{"n_layer": 10, "d_model": 640, "n_head": 15, "n_kv_head": 3, "head_dim": 64, "d_mlp": 1728, "vocab_size": 16285, "activation": "swiglu", "norm": "rmsnorm", "norm_place": "pre", "norm_eps": 1e-06, "positions": "rope", "rope_base": 41000.0, "rope_fraction": 1.0, "qk_norm": false, "attn_scale": 0.125, "bias": "qkv", "tie_embeddings": false, "parallel_block": false, "init": "orth", "init_std_qkv": 0.0277, "init_std_o": 0.0, "init_std_up": 0.0277, "init_std_down": 0.0, "optimizer": "adamw", "lr": 0.000605, "beta1": 0.9, "beta2": 0.95, "weight_decay": 0.27, "lr_head": 0.00566, "grad_clip": 1.0, "warmup_steps": 345, "schedule": "wsd", "decay_fraction": 0.822, "decay_shape": "pow", "final_lr_fraction": 0.0, "batch_tokens": 131072, "seq_len": 768, "doc_mask": true, "z_loss": 0.0001, "train_tokens": 954500000, "steps": 7283, "dataset": "wikipedia_en"}
MLP neurons of a small language model. Each row is named by its layer, matrix (gate and up: input weights) and neuron, and shows model dimensions 256-447. Each number is 128 + 32 x the weight over its row's rms, rounded and kept within 0 to 255. Numbers have three digits each. A neuron's up and down rows have the sign that makes its largest values positive.
After each neuron's rows, "fires on" lists the tokens most often at its 100 highest values on Wikipedia text that the model never trained on.

L4.gate398:199168180145122114127195148088099093143120149110168133160137145108066192128114169130106149124101102121087061184095125075098083113129151132199176159111136114099086069164087140143169146160135142179166112095098102179148106101120071076114145097148150160067116124172066151151118092092166146097129101104118086101091129112099117119121109164140103160058173124149066096054156119201104123072116115152112162130142198159229182076168097183164148080153104116161134140156106131129123169112103123090156062103143165069127094175060123138140167128108146099188129216163096196193119140133115137168
L4.up398:186169143094099163116121173187184149130107154134126145120115140123103109095125144109136134145153126112114157109173161191179095152128072112110117122174159172074139139108125139116100093132136117093107083190120194101156092114147143147106126189103166186131183101065125101190147120118064093102094123131134091099121184107071116089159145131085129144150077123124160112134128098146146086146143131071113139154139141103136178133126089119089131102157101110078133153145112111082120101072112148195130141135114128209121160160084129163178123111161104113131157107137077159095115147081128100098
fires on: ")", ";", " –", ":", " \"h", " -"

L3.gate1122:085194222112078098081108132153113122121121153063124141133173090152084083188117128162168129111132125154161116109108121147115170127168115136146140145170077158165101092172121141115154157140160160113121067157143084105128135102154116150143161077156105142129099111138133091136100130138150143090154084126096155091104095149122107156137149141175170148114208146132134176189102186155179130120108141110151101109100140139086133145124203086113128161123096098154136125167145131186147140154105127164117108131171115159114176162202181136131155125125116146134112144086137094123151103099100098167
L3.up1122:115161158121077146116143151145120162152099141120103144136095153142084102147176125129090094100118139131165198066171066173107181092145094131096143130172097133128118141148099139143144130136129140075133065078122105130146080126146139155145099055095153157168079075096160137187136169131117093133172130127117170204087148105186147127151171112126124075108200154116132098192126125165185087113194132095171090143106125134139182168123168161082110146148131083112160135147099102145064112083042145174135139061151082155141126066166164140142131127146130203140168117110144063087163166111095080122
fires on: " |", "|", " Category", "ways", " (6", " Order"

L4.gate1160:125142165177157139095115111154106113129173145154136114145191118150140165081149151198095123145082135170135144121134152090163098154124143112110188193147126123104107135118124193160099109112156106127135101159104147133089144070131137168169129076124107148076112073135160165132090063102142064168122109093109105106124131116099122069144102166119141127099164127098164138154178055088112163149090082133190083156135113120134128094124143131110127139144116042156150083138059143108138119142143108097144116102144162063112089095109107069165078166135130172184089182148110144116117176180102140156
L4.up1160:155083130118157117129150163147185141126117123082127079178080162127110115098108094162139117065129134149124125155141079133148153154090073062086147147186151136139184173141075105094076097100186117064126179151137153155148124180077140143122142122173135130126149137103075137162128102085149141194089166198161134132152102142124099123170148143150146188130139186096093089116100115060210160159084100062111126133122100143134178140138107082086133144105175085117154109167112110069087160125139096141139169120135172169118122137128155131139141090199125119136082058140195114129083127170152106141
fires on: " However,", " comp", " though", ":", " but", " flow"

L4.gate450:061170145189133131140169156174095129068173132093108103115131158115053103136099112090124164149142116141104162136139147096138165122135124187151108118156091070107065143118122112160131106153158110168128122105134150108141138070145134132086169122108154127099184137121128127132171170110126133099123146108107181074163137138137097172207145156158198051081046133143138107169085098121131097166085141148175140175190180169136162137103136097116094130166127107141156158166122040182162120146143159116127153135196135075150146080141154100161107100159132090161161152106139098146134085092149136185
L4.up450:086131179164128223202181113121109130094175116155160086161134162201134145155135144138096165133098145160112156182156111145152119112255123167175070108126203109063064157101126160107092120119115176113106084166158110138053140087116105131119161088121126157131133153104184066130088103159136103124163135095128183108140105100112110111098146151164160104106139052112129154129109080103146190089122135097157123072143209176093121129115181117128171205112124118087142109170150136143151105090123134132140096097114138121171219079096095160116143104183109114173151147163117093119155140098147166158
fires on: "wald", "z", "heim", "iet", "gen"

L4.gate1497:151113132083113068081095145128095051088075183153058137106145137103095117112137170095128218132147170127146121096107151178095105176153131107153134173171115156151091080097140160141156170134140181123139121092073117121152121111099151138075085157123112134086168135118112134109112126132137118161137116118117134121095170063114170071145171155136141106105110093129169132126114142106086094178149052169164096212038142093172121093108145185139083105152098139115119131123112113169166132124140115118163187093155116075118148088096146122168046119137155156150172145138080121153200079109205140134
L4.up1497:153157154102178087089196175132040110143121184087134144057150121145152172049107162167128145134124124149065127068165088091151087173083059124164115129154075082108102042156143111172175150130143161111154087119085155154133160093161113120101125132105086159118147091194147189116104149162128151188087100073154144111132107151078119073107102148142182205126106095096131160146178135104117135085184145166079149131108124125147168124137112130125217070153108113214150109196132136115121138117190067136115138119123145145097116161104120115188091119072224102180172186104060150116156163138176119190
fires on: ";", " –", ":", " -", "—"

L4.gate1502:142155081127098164081162115145070138093102202122144104137120128123104140082160113122166165178172147147129095129086188141153153115149164136131108105182185128077066131061146112091108186091180107138144151127123095137113137135128125132134190118138112117117099177101160162107138145108155127119154153059131082121058134137094132099158087141192106114094110092099132129142127162190105121095116107132101188174095203150133089090109124092163148049128117115137094127176132164128169136169145111061147116176143102113163101145047123154124115129088143073126105190122123136149147087090137110106
L4.up1502:127151140135116162103135125165116119122071131166140112191105094115158134079138109147154207151134177170080137125065153189126158109149120123122160092224170106109100096053163172129128157095171100196112157099101105176161092145069098185105165102126052118118123154066183193143107138050113127110125129071171154150106112175136115109128092107148107090081114077088147133118125147144135075132101122125094146149064168135123089098115137104119170101129193113112124161166076129113104173128111078098113118132142111145145102158070149141116149109083121117061146174094108110204131151132119146085
fires on: "\n", " the", " |"

L4.gate1363:122128139165156133089178116127072143054088127141192065129118161149180125127100125126147136122106129145166106123136162050206144083104137154172154143170201118076115142100147146070100150141169072136136137136169135171118138155137116115145191106185138176123099131090128146107134093132099117114139195129170130154039126106169137155152140177152155152115126137086108133112104137137144158194098073099082163186101155080121117063176130103174186080127145143180153107129138133063126179157125154126186108117067159104174107149133124160144166133142133105092112164117150122165096166074121148086
L4.up1363:139173090121088147072127124183107153083094155140109133144115134132083128101182170100184189183105156189116136091098140133098096104174090146082124092109127116091116129094185104183123125079124103110144148112197141086142154119176138161092113089149136145107093177098142145140187190105133115058176148080113143100150098143089136128125108119128107095093126031107159154088156105162145105073139175088140160123144139159126059115150100142182102121166120135154125160174143154113152062137078158148121142150146130178141151088110134175137152094109115136100118117116148120153102128131106123163
fires on: "\n"

L4.gate358:115143117138129131065133110127116156155130147172151092105076087049090131158130145095121150144167052118163110116088143081154155151133112155102163124092130130112052159152100135075089095125084082106193134125134103143157098116120068119128117162136087120053158173117063149169107140183114131101083132111102125191119183079150135122044118106090142117153125125140083099137151126164161120124088083106100143146125113173170159162139081098128058141093071126119096124119156136077133100188106143115198133116101117112167134150150137133141083137111133133095150069143143068154136146125053090124
L4.up358:100127100174166159092094138153077111130065084174106082110079126141126129136141156185143143103100108141079130189089067093099105155096130126200096117093093127172128137099123166128131112197063113161157154112101133145188116175101062142144120149151110102066149185126082117209104156131147084088087117125063153198122130067145153159106168159119125094136125205102102148141086136129146103150088120152129127147132135124152158128092121126129129075177151166125148132172107132139152162187102111116125080108177156088152167123114170127120142163079160097050141100168108067108122149149071131147
fires on: " |", ";", "i", "ra"

L4.gate668:196122089113122060113103115133102158053034125088101173117116161056126124091130119124206156108123167090140103171107158153158117155100147116142070096129142122155146170197110144155175119164113092117166155093122098170137174150151164102168109129186125096120146156157106070106127167124145125133110092161067081114094146141135135056084145082111177073107134103192137166103182198135127140057083090165133164091090149137142107069106095154148059070126116155142074138143137087113130061146129120078175117105137121103137169172161148088112136130150175150148145146131210117117170153079146123080
L4.up668:158185120121159096131084136151141121091111147107069090145162115151162047129114093114148148127182146133114131121129145169108085191165057128171157158124174099092098184104121154126169134117075133118185210128150102078166153169095133121177128114171153100070185189177146074151074130116137111106148147159120141175086136093172096100135141105113172052125130158120142117125151173076148138090136167150081120050154128099132128113114074148105108137176140131156102152087118112048091061138101124123185080137122187166147118177156140097119149082066133130113123129112166156105171150131103087147
fires on: "==", " |", ";", " ^{", " ="

L3.gate497:120112132125096137113150108153161123175083139124104159168102168100100147138103124158144075166154173145149161150108195122156077127127106112131094134106092103081183105124126152118152128135119100122167127214189120109066100109129142149077113127183136085160078103086092152132130053110162193126099117134169127170112134186128134123108114125169116139149083157211086081142077160153214116084160101135153083144143158134117145143146059138135065127113110064155139162140155071087128129149204182138150114121130144176117149209176104129101138103116137138144110179103159102202155120138117168102
L3.up497:148112166136114196110147127189127169213081073104146121147054154114132148150121110127135111105142155164098126168098129137125128164104112163088118119165121113109195131148112191147121118113126083137130193153163053155145139145103114127084123110217136050115154164117154175127108045085174206124084168154131119185159165172127135118126104145089152088201112091088114133124122146125157166154147133126149120160090105095134169177090127177054151118073144149098137145148094118059089097095110161176135071130128129196123145113145139119122081122120105159194163099137124146091159150162074083052
fires on: "s", " (201", " vs.", "ades", " Tigers", "–4"

L4.gate1678:117089153123116154134133147138142096093110169137171156189137115120110186123159153092140075122113187138162130141099084151067145096150092128122101119082107195082111117107124109146121140146127161156180156074136196143204128160105124111150130124125161155138091123135127137100116215036153113152166099177174106131124154116096090165097077175117125093075101053170112117100108122118160080089171111074086122082153150139139102071151126149152126142106172182161122079138157166151096118115151167114110172121107124131057106126074087117133163128142182116110145126169147155127119126143152144149
L4.up1678:110129114083158087145105082102169146144108123138143148128145149118166150117125166154112082128119130084101142107136145095121165098133126228080075091170117127101100082157104099158091167146085165107107132123127159114143127152105135087153148083100138152170100108147082118115198132120124105112132088141073103158139152146099123134082050117181077165117091150131134099124118128094100127120107127108111074150103153111084146075116205149202113150163175114195108142151120122125124156113144146085111153112106072152105129138120136124141132141168135149094132103114145150140141099149137110170
fires on: "in", " with", " by"

L3.gate1575:136137177170089127095127111095076127096096160072153121136133133099109079159081150119159111102176134128149176139125158139090200167106164153107099143123141150171102140148100160073106193126145119122121125144134172179117103158145088093136155163127105059164085107170108105132118159146176100128133096142068102115106126107168135133125111093122133136159132107078139136121185150148142100135124133124133156138060128136084119173045149093106138145136052133145163130129114158138119150149073098211088098139096078146147128069119147154111108115145171112164143182172068151114178118100163120093
L3.up1575:133205130111050134138091152119118151148129099123126137155129099119185041118109118109117191076158153174125094100089104130119182120091119130122115124112147132175146107153112162153187097165092147190125165183104117162179085138209116078118137139120134112127160115125121122101072162067128153135139112137133126176135146075153100087125134135131098156167132078061079140128158115106124138120157153150083182114101079173132108088034117121140097068139112129097115099107060138104118147102142153161126095082075080163135140107115184155128151097146159074105147099161084081113126103112163133094
fires on: " |", " as", " role", "\n"

L3.gate270:100143134136118098160146111098078077114155137129163130153118116157073146128097141127134132167152115133155133102128204141188126164138153141136132208111201083122110120111131094152129099147110171181119097170118128188159122099144129119140106119101144197103157145092137175144120147052166157172142085125122088101074123159133144166138108171162081147113082142116142082142122138138147028158090107138139061092109046082160184164088072077185163117115101153152145110123251111112127069123179138128098210159131161133116150041033070102147147057147108127121106123087091159096134073137108105125
L3.up270:170188145141077114131121163099152190081140120210129152141154126069121184114151133144067116094109108129098151108130099099139122091149174171083178150163105141151135112114139122098113158089139131110025091213163116141068112127158118113153101095093098098131123143143092124118157112123122096133131135128118123077137144127170139122107127163133077088114140118122156142088150193125113160152105111115095071095098112150195181116171116146159104083144129096159150151112097220153097115161093087068160125142176144191126130139068138075132113114139165135140155150107115220154150139151136065115
fires on: "ar", "an", "-S", "in", "s", "g"

L4.gate1344:171154115090114121067111179111151131119139129090092135139140105136062138141154107120115107135137157160093154130130207192134157091125142096138128112112156188137099120131177183162156131124174175153168097117140114157075173136196123111121106120148115131121093172142112155120087149161118160122117157086139118130137138201144093117089181094154134126104128097205111134113074143181044191144201139121138098137143152121099140080164171157189106118114086115175122143120163131140161133108137123143192097147157067089157196161105097111144142102149120087111191177114126157139127110107109098123
L4.up1344:142162114089172100120104169139105172144112088129098183110148101081152135099157185123171110133098172184103122117178081125148146094178141115097147092158134087144204098120184190174129049158073148136133151178139165204065147120133157103102152199109153100182144127135147126145165124157108178134120088122108099120121137154100101116084092087128155159131105110086226133095105107171139160138163158117091169128148088162162097100100084130118162121136138094155154119141140072087038168075108135150075131148159070164073102109065156153154180119091126116117170137087101140100079139124112092170
fires on: " –", " -", ";", ")", "\""

L3.gate993:116089071134113114130122116092120142074098122111138151138147140088067091100121069164171123184162134127094086097125149162111147132118193172134151166140168100128120084133155157140113110138127179106093171129154147052125121082126153124054145184132173126114194198122156107093147114139148136197146107115085140175087152105121110109154105162185100114143162089149142155112123119167093133086110124121113126101122137154141138069099093110182123098138133160090132147157106032129147210027098121103119177182118101126170151101078165130114110118148117146122098105163140120110130164138182172095
L3.up993:146110116130148134126222180119118112185076153110150123130175132164098136098166139192133079130151065145090110138106110144151056200116150178144124146160110164141163086127141150140150130103105134102116139175172173139169084118128092108072109139068098105134180154108087206169106115172113089136107183112100089175114161139101087167137129137144163163161122111057142173166146131122101163102163141098121202121147083132126143142146104149135144102092116108066081108196141174115205149164206104134133142123152061096140136110094148159109141139145142176145178083154127138102122144126061093131
fires on: " |", " food", " 100", "y", " products"

L4.gate781:150127117139139120094180141113100206160083150122155104129106064146090166140131091132163156162104118116118140176115096103175133076118135155119099143083104182098100122138159129142121120119113124120188096130146126122150136123063082143154079110170069142091112144156123148075101086171148159134094206201133075100129087132100146140063148140101166121161063111145108163149093134173121155159101106174128206122187147154223166062131112137176076122155105153109026120110095140106143134116186126126161093121139150119136132156130123147133140121136112105142125161137094179158129089080091105098
L4.up781:110099142130144091183198145142149118171134138106196106085165089122134186131112110105149225126105104155027133167137093096197098135092135172126111131085044187118100134099079123128141125149120100078149120110098107178150171129160080148124130096182060155082127115122153161102111108119126180123163104184116103105117173129151129109146169122145180146128058120127087120113085149115143134112102140133130129121169075164098158090103118171110087068100111162137092105146137127138085093105185125129118164167101157169104114201152142122167168128124131136157180070195113118105071101100071107195
fires on: "\n", ";", "im", " |"

L4.gate589:149131125155060062145186051143084178115057182143099095137158109088095115070182159146189165132132065113156110133135163144177128143127136109138103106079154222096087144116122123139166179138102104146193166091131140183069109094115089177105148154139076135127137163114182154147098131129205123170123123228113114159116109160117219096116183166134170119107098143131059163141136138110200140110115127125111129171109130183150107095130115129157059162138128108105077098091117090160072158133127125091192111144139126127141112191082158175117058180121147076122143149157101119148198111162099109194
L4.up589:107175109076057093122139130184117134101101164143044122133114148129125119129135087133113121134092102196123083141108157121104096077144079129172145144092130158103140136102134052102187118107105158152179116135055109194159081164113111138130135143126125148055147148102114098105119136176104098113145094109118133187131187150161159144155174164114080092056086158112113133178185146129194083141122172132126152134108144105151123111069105182143120103142119078125093063133107090102059107098096135118156142060106178115159071172099174112178148120103144113151185138181125120162117133170115095222
fires on: " |", ";"

L4.gate656:130086159128083086123180144103073186141134191074159142128095127124090157134135139102168158155109142110166111155149169122120154155158121104177136156108099160100103151149058120120149152184126108125147150102119092120122134122118125164093102130132125102112114120143104073104108105186144100132058172136105092162104075107124159101140184170169099074124115206169068145136110171131132083138123115111153128163170105113183107048165087124143130084095126149113125158168135077106108150181150102100151127143030141088126079195142137095092101192127118103103101176161155105172122109095103139178
L4.up656:122119187117109055087139166120056110073116153131175138099052141119155118088165160121136143135117134148119133083114169154112095079105095129176137139082096128084124131132077156145139154137072176144152136174132113174153117144157134132060094128154070138112120121155088108101085126166141122157164103155094130143170158088187165088117164101081097115076108187154073087193105159124105086173166111119142165153130128111128129108082109126175135110111148106127106101151069090129065124168117124134162121116074105134103115164133156074127093125067108154117134165131123119163107112114138074184
fires on: " |", ";"

L4.gate621:104167124122075127099100166166129102122082156135174092077161152167125058172117154132121100118140139165053111182123120129163159150100157125173134088183157147123098088092105127113083162155133134200210158174150087200156153094142158150129171087112155156106106189122154154069125170170143118120132135133164091137135121118092111167123081121170146114054139059111114152109149160177096123134127050187088111129138179149134076086138113145255085103095047088100114133137134131091148165122155124121119139126159086099103113138111134154186124112121154104153089138113124172079064104113124089149
L4.up621:064159123148138110136131184176116100058163149174080105108124132177169142123136128114217104143170120141092134103107151145095096174116090105127188115148160147169099099122092159201164157096146116086176118201158140142161128146122133164123160062107166151174143178164157154139172129146134042134117111122212089174130112073084131109086130111148131097072136077125122177107139126124122077075162130155099096064121126120160152128179092140196119156112103094106116079073086161089115177085102133090160116104100094159108093150129117117114185099113142131103164119132111131110095110164107091169
fires on: "\n", "ist", " According", " by", "ists", " historical"

L3.gate1640:160164130160146076103107126121146144127181171072202128128123140133109168134118139112148106183135163084125125078130117125181120164188158132163112118172120152107096111164139096065155083150159135098193034184166122071122135098158136148114136130107130149099142149124102184094129153114139088149124099074087131086068126119109164060143092133152120199125182162169150121166167125189099138116104120098110092108086200135125125121167121112118085134103138126056128136126168158102127087141156110112119163128130061103155144134084150089088107173122125085102100167129157153144130095143125124172
L3.up1640:161128127145104098129089124161161186133177116100148086155120128117110096141138121162127087145119124148114161135148089117138157122169129194111148151124104137149133159174110121085088112135142111146152094196142121118171077147113116180143143116078098072117093124141125205196106168097128087171106114113109212065109145077171161107158058124137166131166072164105154094094132124177170160117110168156150113112125120112124108160128107121112134202111090092115175112085104140180112100088046132115127182126149129135115139133122167075112124173144137127156076156139114177087086119180068119177
fires on: " was", " September", " March", " May", " October", " Aven"

L4.gate676:137135119076109120133105130134075100163112218086127154115148063175068183131095162139088209144140124105082140163128156102164089140157153059104121155127125082133123105119173197183152083113119090202135079102097071123104118154110139105147167105135108169100094112146134128116141157170141147097145104095146141102129125136124065106139178157130166090082129162107183141120101193133108130146143121160130145170156118122181097126117096117204113122143099107097141111179072088152079157100115104190137180101107125106173193123162062135153041164132154139156140175116103123154131089117101093147
L4.up676:166135119130130096070140191102172112095120121155126123114154118147134117101134150126103137136123111160143096117068128152134117162084111108100144081063169113130119119179088180175179133134121170137145136162156085104112143076108121070104057131139151172154159182124109138098155119113164164112154111118106104151146149124152155112112110129131103131077103104121117116088076133148185101137122089185064139138149138179180151102162131127096134096128176147147162118131161092161155106125122136090161078134154140120106119150121133162173193127051110089182161154094099167131105163140147126144
fires on: " as", ":", " –", ";"

L4.gate1555:138141091121116136099108099104127196163209197128159111159154117135092158167178131114140129107190163131158103176134151128157135094178110121143077121137138113113114142120097071045029171093115148169097125112085117070153139136133140077169072151120140146116104150107119052138162128157135146157191172109107091148121120128130121117141158111185169146107124099131106106101123105164100145165100110113175153123167104110135125078109118151092142123168161113129160136143067144190157092126085156191068155149107162119122107126105151043074110193179154174115111204118124086094173125109160186137
L4.up1555:069194160113123170118098159138124111145199115135098089148112135125091104137158107130125078096170120137126173104083078126069084111133104139140114078120147117106110073119134194130102164133167117152138108182122132176140174121188147115117146184135149131150103135104167153136175117153123131063123135082133112138185115101061152145167131144112120150139135134161150095152164159126120150123175098161123151118175120163120128133181181118185126102093156115123113155106107132116099188129159186124136106115064150143142134123078176122064111166140152113100093065132095104091051133091124137099
fires on: " role", " or", " as", " by", ":", " appearance"

L4.gate629:118134131082005096115145040149055140067086140121123142115138076091118135120149218125126163110124083149154073067110174146149125174163129112158180161097161162135141156086187138124198130089137141162198172111080146157085123131143131094121180175140151140132092170131074135091155115171111139150149095097126086149150159145092167098076136149148113096178143096092097138087107120143142115124058141135097159159144176097148082061108102119124142064093100133164121130169147059087148097158156110096176100105161143121135117135150107184139114161080145074165099147133143141118153164150151087151
L4.up629:142127152128094085138132066120101112129145126132081084095125133070152094114189129115177104098130084149154103161131165163167111110139122178132193131090167196084138152119091092142131104097075176147113172105097104152128087113114119156159201117119129151078103168189095093080117107135138111080107144181121105166136141117073167126086196135107102124149117149086125105161136111114140102157120179132103079131125150108108163078128090161117096123119103153153098087082103065087106126136160167120150128080108135171097161136153144114131112135153094113159108138126126150149171146205055081140
fires on: " |", "|"

L2.gate1507:144173128168129130202093127103150095069119173148112149091186151097094104144124145108180141189153182091126096111116153160165169108099131125076158141157133150089080182146149083119134103182094161165158131146104136090176066057133095063113095148130213170096081154136132082089094109174154142138174169111110129117107163070118101081099070168111123125093117079156107106114154159199103114106091122125114105126128145119165140124184142161107087105083107166145096100125140112106159108051114181134089115127147164147120107117089108131095105134136191164124121136122214127131131106106123093073
L2.up1507:139162111123147125215131109130153137154123119105107108136137061071157074120122165175129131080129101150086147092133088179145077088128147195101113033101132112088128201085108142141155096120110118101105116140138141164133103132075062106161096101131088121109086154168099145079185120131106117189080111164121095142169125144151128105099148146124136078169121160144157125123119167162129213235135126099134160089114051118145142144114068109165123103176106111133117161157160137098137115140110120093138093133084094158125143099138154088216124141134065111122165121148128137112145161154135153099
fires on: " |", "|", " cont", " 100"

L4.gate1577:148150101129070072133193083068122147123119173155180171132119174133096186143161109141104153179112178120140120128103119094142199087123137150113090154119051112162169122138094066172142199136175116132132109144173206224165118111137114129167102101099101163132088095118014153117164179134112100133162096146148092121132096096146124145083099194141043161108111076171092159081105188155074097152113109156128133182177191141179061122121150143121100151118138133171153141138150124131142191149090129099130107118108149139140064131102143126216115149130143124169155146119128127153115168123140095163
L4.up1577:044149110101141126124107116146122152143119113153084115179153130194104129083155084119113124092128168128201144133091144164108187115169115142140108154137117132128163106130124051156133138082142125160090149100116152140171146140190186042104122127060151136097137127129098171156125162105103019119069118161106193147157143083109125144115086122171096138167113148091086160134139090104129099159204072128109115107174155114122174153075138122118163154113163122127072177136147115141133114101122093124139129124126151107146084128066091091153147139138109168121142116086090116104166165146127091163
fires on: " f", " GP", "f", " poll", " inf", " pl"

L4.gate1440:076135123105107082149146081138087093099150132128090057179163115145173100168121121102196135153141169177123027087130095113144139153151102102164086116153164129159144146090097100155124120112161103168125137087059105076129087118100080184149102158132088123088094140144165164147101093133137142138113156170083118126078139102126134134171172167155106093152145178048139171114193117137096188132197135100095157125129134154110098086166149124110168104142086174091116166111100093127163215139123102163138079155076106065147059125145162139109143143115175042067105073102086090170117105161127140118
L4.up1440:130140107130168062139171100097132194050126123118124123108149083113081119145164176119113132172176059111106150079124159114112119172124109161161148101104143098111082114161129085173135133150138122151195179139154180152139183139102108133115166118130136155202159177112111087128200110125139108075116114085127152140120161105120171102106094149154112129091150053158134174089111136095152110093067110155111187130123169108147132136125119188171099111173120157173112112137093093116151091160122181103098112137127090111189163103133132098122110115134142113142089099168132126071124118096141163171
fires on: "\n"

L4.gate582:143118157110098103127116110108128114120102154139064186154211125092089178105136156143118154076132119142158155084114180147130139120186112158158111121151095166141135179126154069098161166114112142104198098165117176085103098131037125107123108125125178204128085179153123119101120085124229074165075070087144102079147102119104171096115105063132093158114136114094154182110073112184089086085120155099142128169120148147117155094146100175114087120112155145105120125129187107114142103138113114106171167082115149118243145086125168116147070174178125097119150158122097091136205120155168087119
L4.up582:112149105122128129111146097098181152107095110076183113124135118140172132110119120170082094143125151080116143101074169186138121138132143172126130140100114103160160097164121179105105150108161131127100075146105109057066123176112125087149193043142135136098117086146163115013129152072131124160052195102124144069106129089166094093080082153136114146138116130176122085156106121120148151091121116146144123123134114103155213130058174129156159120087071130153125192172153128126191127174123128113118097066115104122143123143152183082192156145139100145167145100125178081200202166106045140109
fires on: " |", "in", " /"

L3.gate1452:136150105110161114117146135088142115103163101160130145152104097173138154167171142147090187124131115135133154108122139146222105122168158139163145066089118133145113096144090145134160204148114041161123126141087146198162147073106102111132085138139106179131079144114107132086142149113126097068121116162126123167198123102093213120137120085141117098161135149093103085113110212134139108133105106151135127152141126125156109118112143212174123114126100073080137098128137147115143151157098174153112148161120193080142105154133088106103090116142149133170124141095233136136131139130110131175
L3.up1452:116135098127135120088145140165189173097202094123115184192114146111097171110170174123139112130154124118110134089167123128083120137112150138183168141163110108091166099099095060148136113142154153130155128120220129125117170090086179165116143088128165098171129139116078102124138154172120071110071069037147125114109155176081141162123148162146103138133132084125104049120165119126148094137109144127089141137074132090137072141130128157080089099069140130127122105120136120088066085123138081138108111129132168112131075111097101132162138102123113153126086163153200124179086092081162125197
fires on: ";", " Sh", "\n", "er", "es", " imm"

L4.gate583:098131119081084116113088089085091118179077157134098099081126162094139102142089077070120075106146118102177147113098133116124114207130142126146150186133134165129108107114089103144128093131139112124163142109103156068075141146147104224145177194143171119110088187144108121106167139168152063117124145166075101152111119112120106088102122110116077109153170108055183132067118165145152138100104168110153166130160157130158103141229157122143142134123136140171135085127100097202156205132107154164144113146110098127193146215111112086126097106129136112111105119126168187144167105129063122179
L4.up583:138101191090152130175145109092092083156089119101101100174199194127135153152149147139116105034103122194142097078125081134073151116139098088095161126075151131124106090161084198167140121110211142135133187162101072131107133118096105169128147119116156118154114146173124135116077149171138143071130105141100158139152156158159072125097149112111105119105107100029182154130137124112162183133133141082131140115095118110124135170141145220212149188109154065123154158161106106173107133124113111135151124103081124145114171098129150154126110068193142118126187091137141158104158159101055118089
fires on: " |", "\n", " 1", "il", "|"

L3.gate41:113115067139095150097127149091106077127086112123146102091152121177137165107137109142193188139141140188187183157111092157134107161112140149064115159116119149151112147113105065137149125162158091128144077104089173110150181145166123097155080115113111167121144116089051132127161150128080078155081143120098127185110158075177065103125125174139112174109127111137059159064125156140115109161079104137119207143143111165176147035144137133102142146159114134115082108110151096170139166062159162132078192120126137150105055150134127080176138132107124172097081149105090154158073151085115076192
L3.up41:090177081158176160117165140125094065108142113108126109171127137193130131085136132103134133099191101161136128115168191118155085113113253120186079147177123105143094064202138091116116135082098170097145110119146188097065149055121125163183185111093157102114112142084064115153071142136141098086101120138060093130165139147100159117131169069152104101100123121115144136106102103151128081117088120164113180155169158156069168089169172099168092155129111073150136151155115178100125131134089105058066113145173112090162105119133112090113070106142135110143113160219157158144120112138145094157
fires on: " (T", " T", "sh", " (P", "/", " (J"

L4.gate470:130130094196087073099159138112127098105072208125135064133210138169083167083141112099140092139151105149144132165142113136179177150150111149141134146080058105130138141154109133173196138143111105120202145143087154117115096105162174110127116065053169141087105154137083145084189149136087116178150133174080146133118143056143153134177127169078115121110146101160063101098132129125106101126133127140149151101171168165149126134130094123183170138212117128166103148141145071148150126105156124078076128114204080137170071156091152174145132076178180107110144113152111151140098106146126104168
L4.up470:119089106211078116130140137120129099073156120111146118161150121129155109129151131097112153173100167141096136166114115198046088162137117196161096122101128124160199138124176111113145087179154135124148132121127119080101105164129136185170150077109120151089094088188152146115120150086118091184092139114079120133124127092122107060129090116168119168063161088102129098135114149119161129148038081059155154110073119093178121076131135138193155144116107113147087193086183095139142096131164148132099127196160119116131145105130147152082149127153143154130096105141166155112137135060109156117
fires on: " by", " |", "19", "–19", " for"

L3.gate1688:156173080141097100177105202145117128154048098065188173160113107124109061120118135108161143116042093107109106137055101142147148158127117119169128089057134149136151142123139147161116120176104110187122119079069126143122127107161133129159130151131108117099115110090178198098112099163152163107142159142151115136126129133170135100155165107154164085121145096138142109116121162143131118171078096122112122075083131105196096105125096157161098112125096143117081161163119141089162163179160097104113124214129086175130121147114112067180098138149150095153095171117158150100142143055098120179
L3.up1688:126154134126110067084135106098045137170123077118128101110101125146099124154107105098121098116116126164129069155137173091100115135131146104160063152070110143080152168165107109051087101196074098066150108085127158125125143139124127116135108066125177136142110096080102120131097111183111131155154185151164070131119201231167121167071128133182173157126130118150149092158123152176115205098098125121121146129137113104179171133087080117105121095129117137137121144013151120138158140154156132129126106187115129127099140129099145126180154098122142136156123085060086157147019092024104123130
fires on: "-", "-S", "-s", "-T", "-R"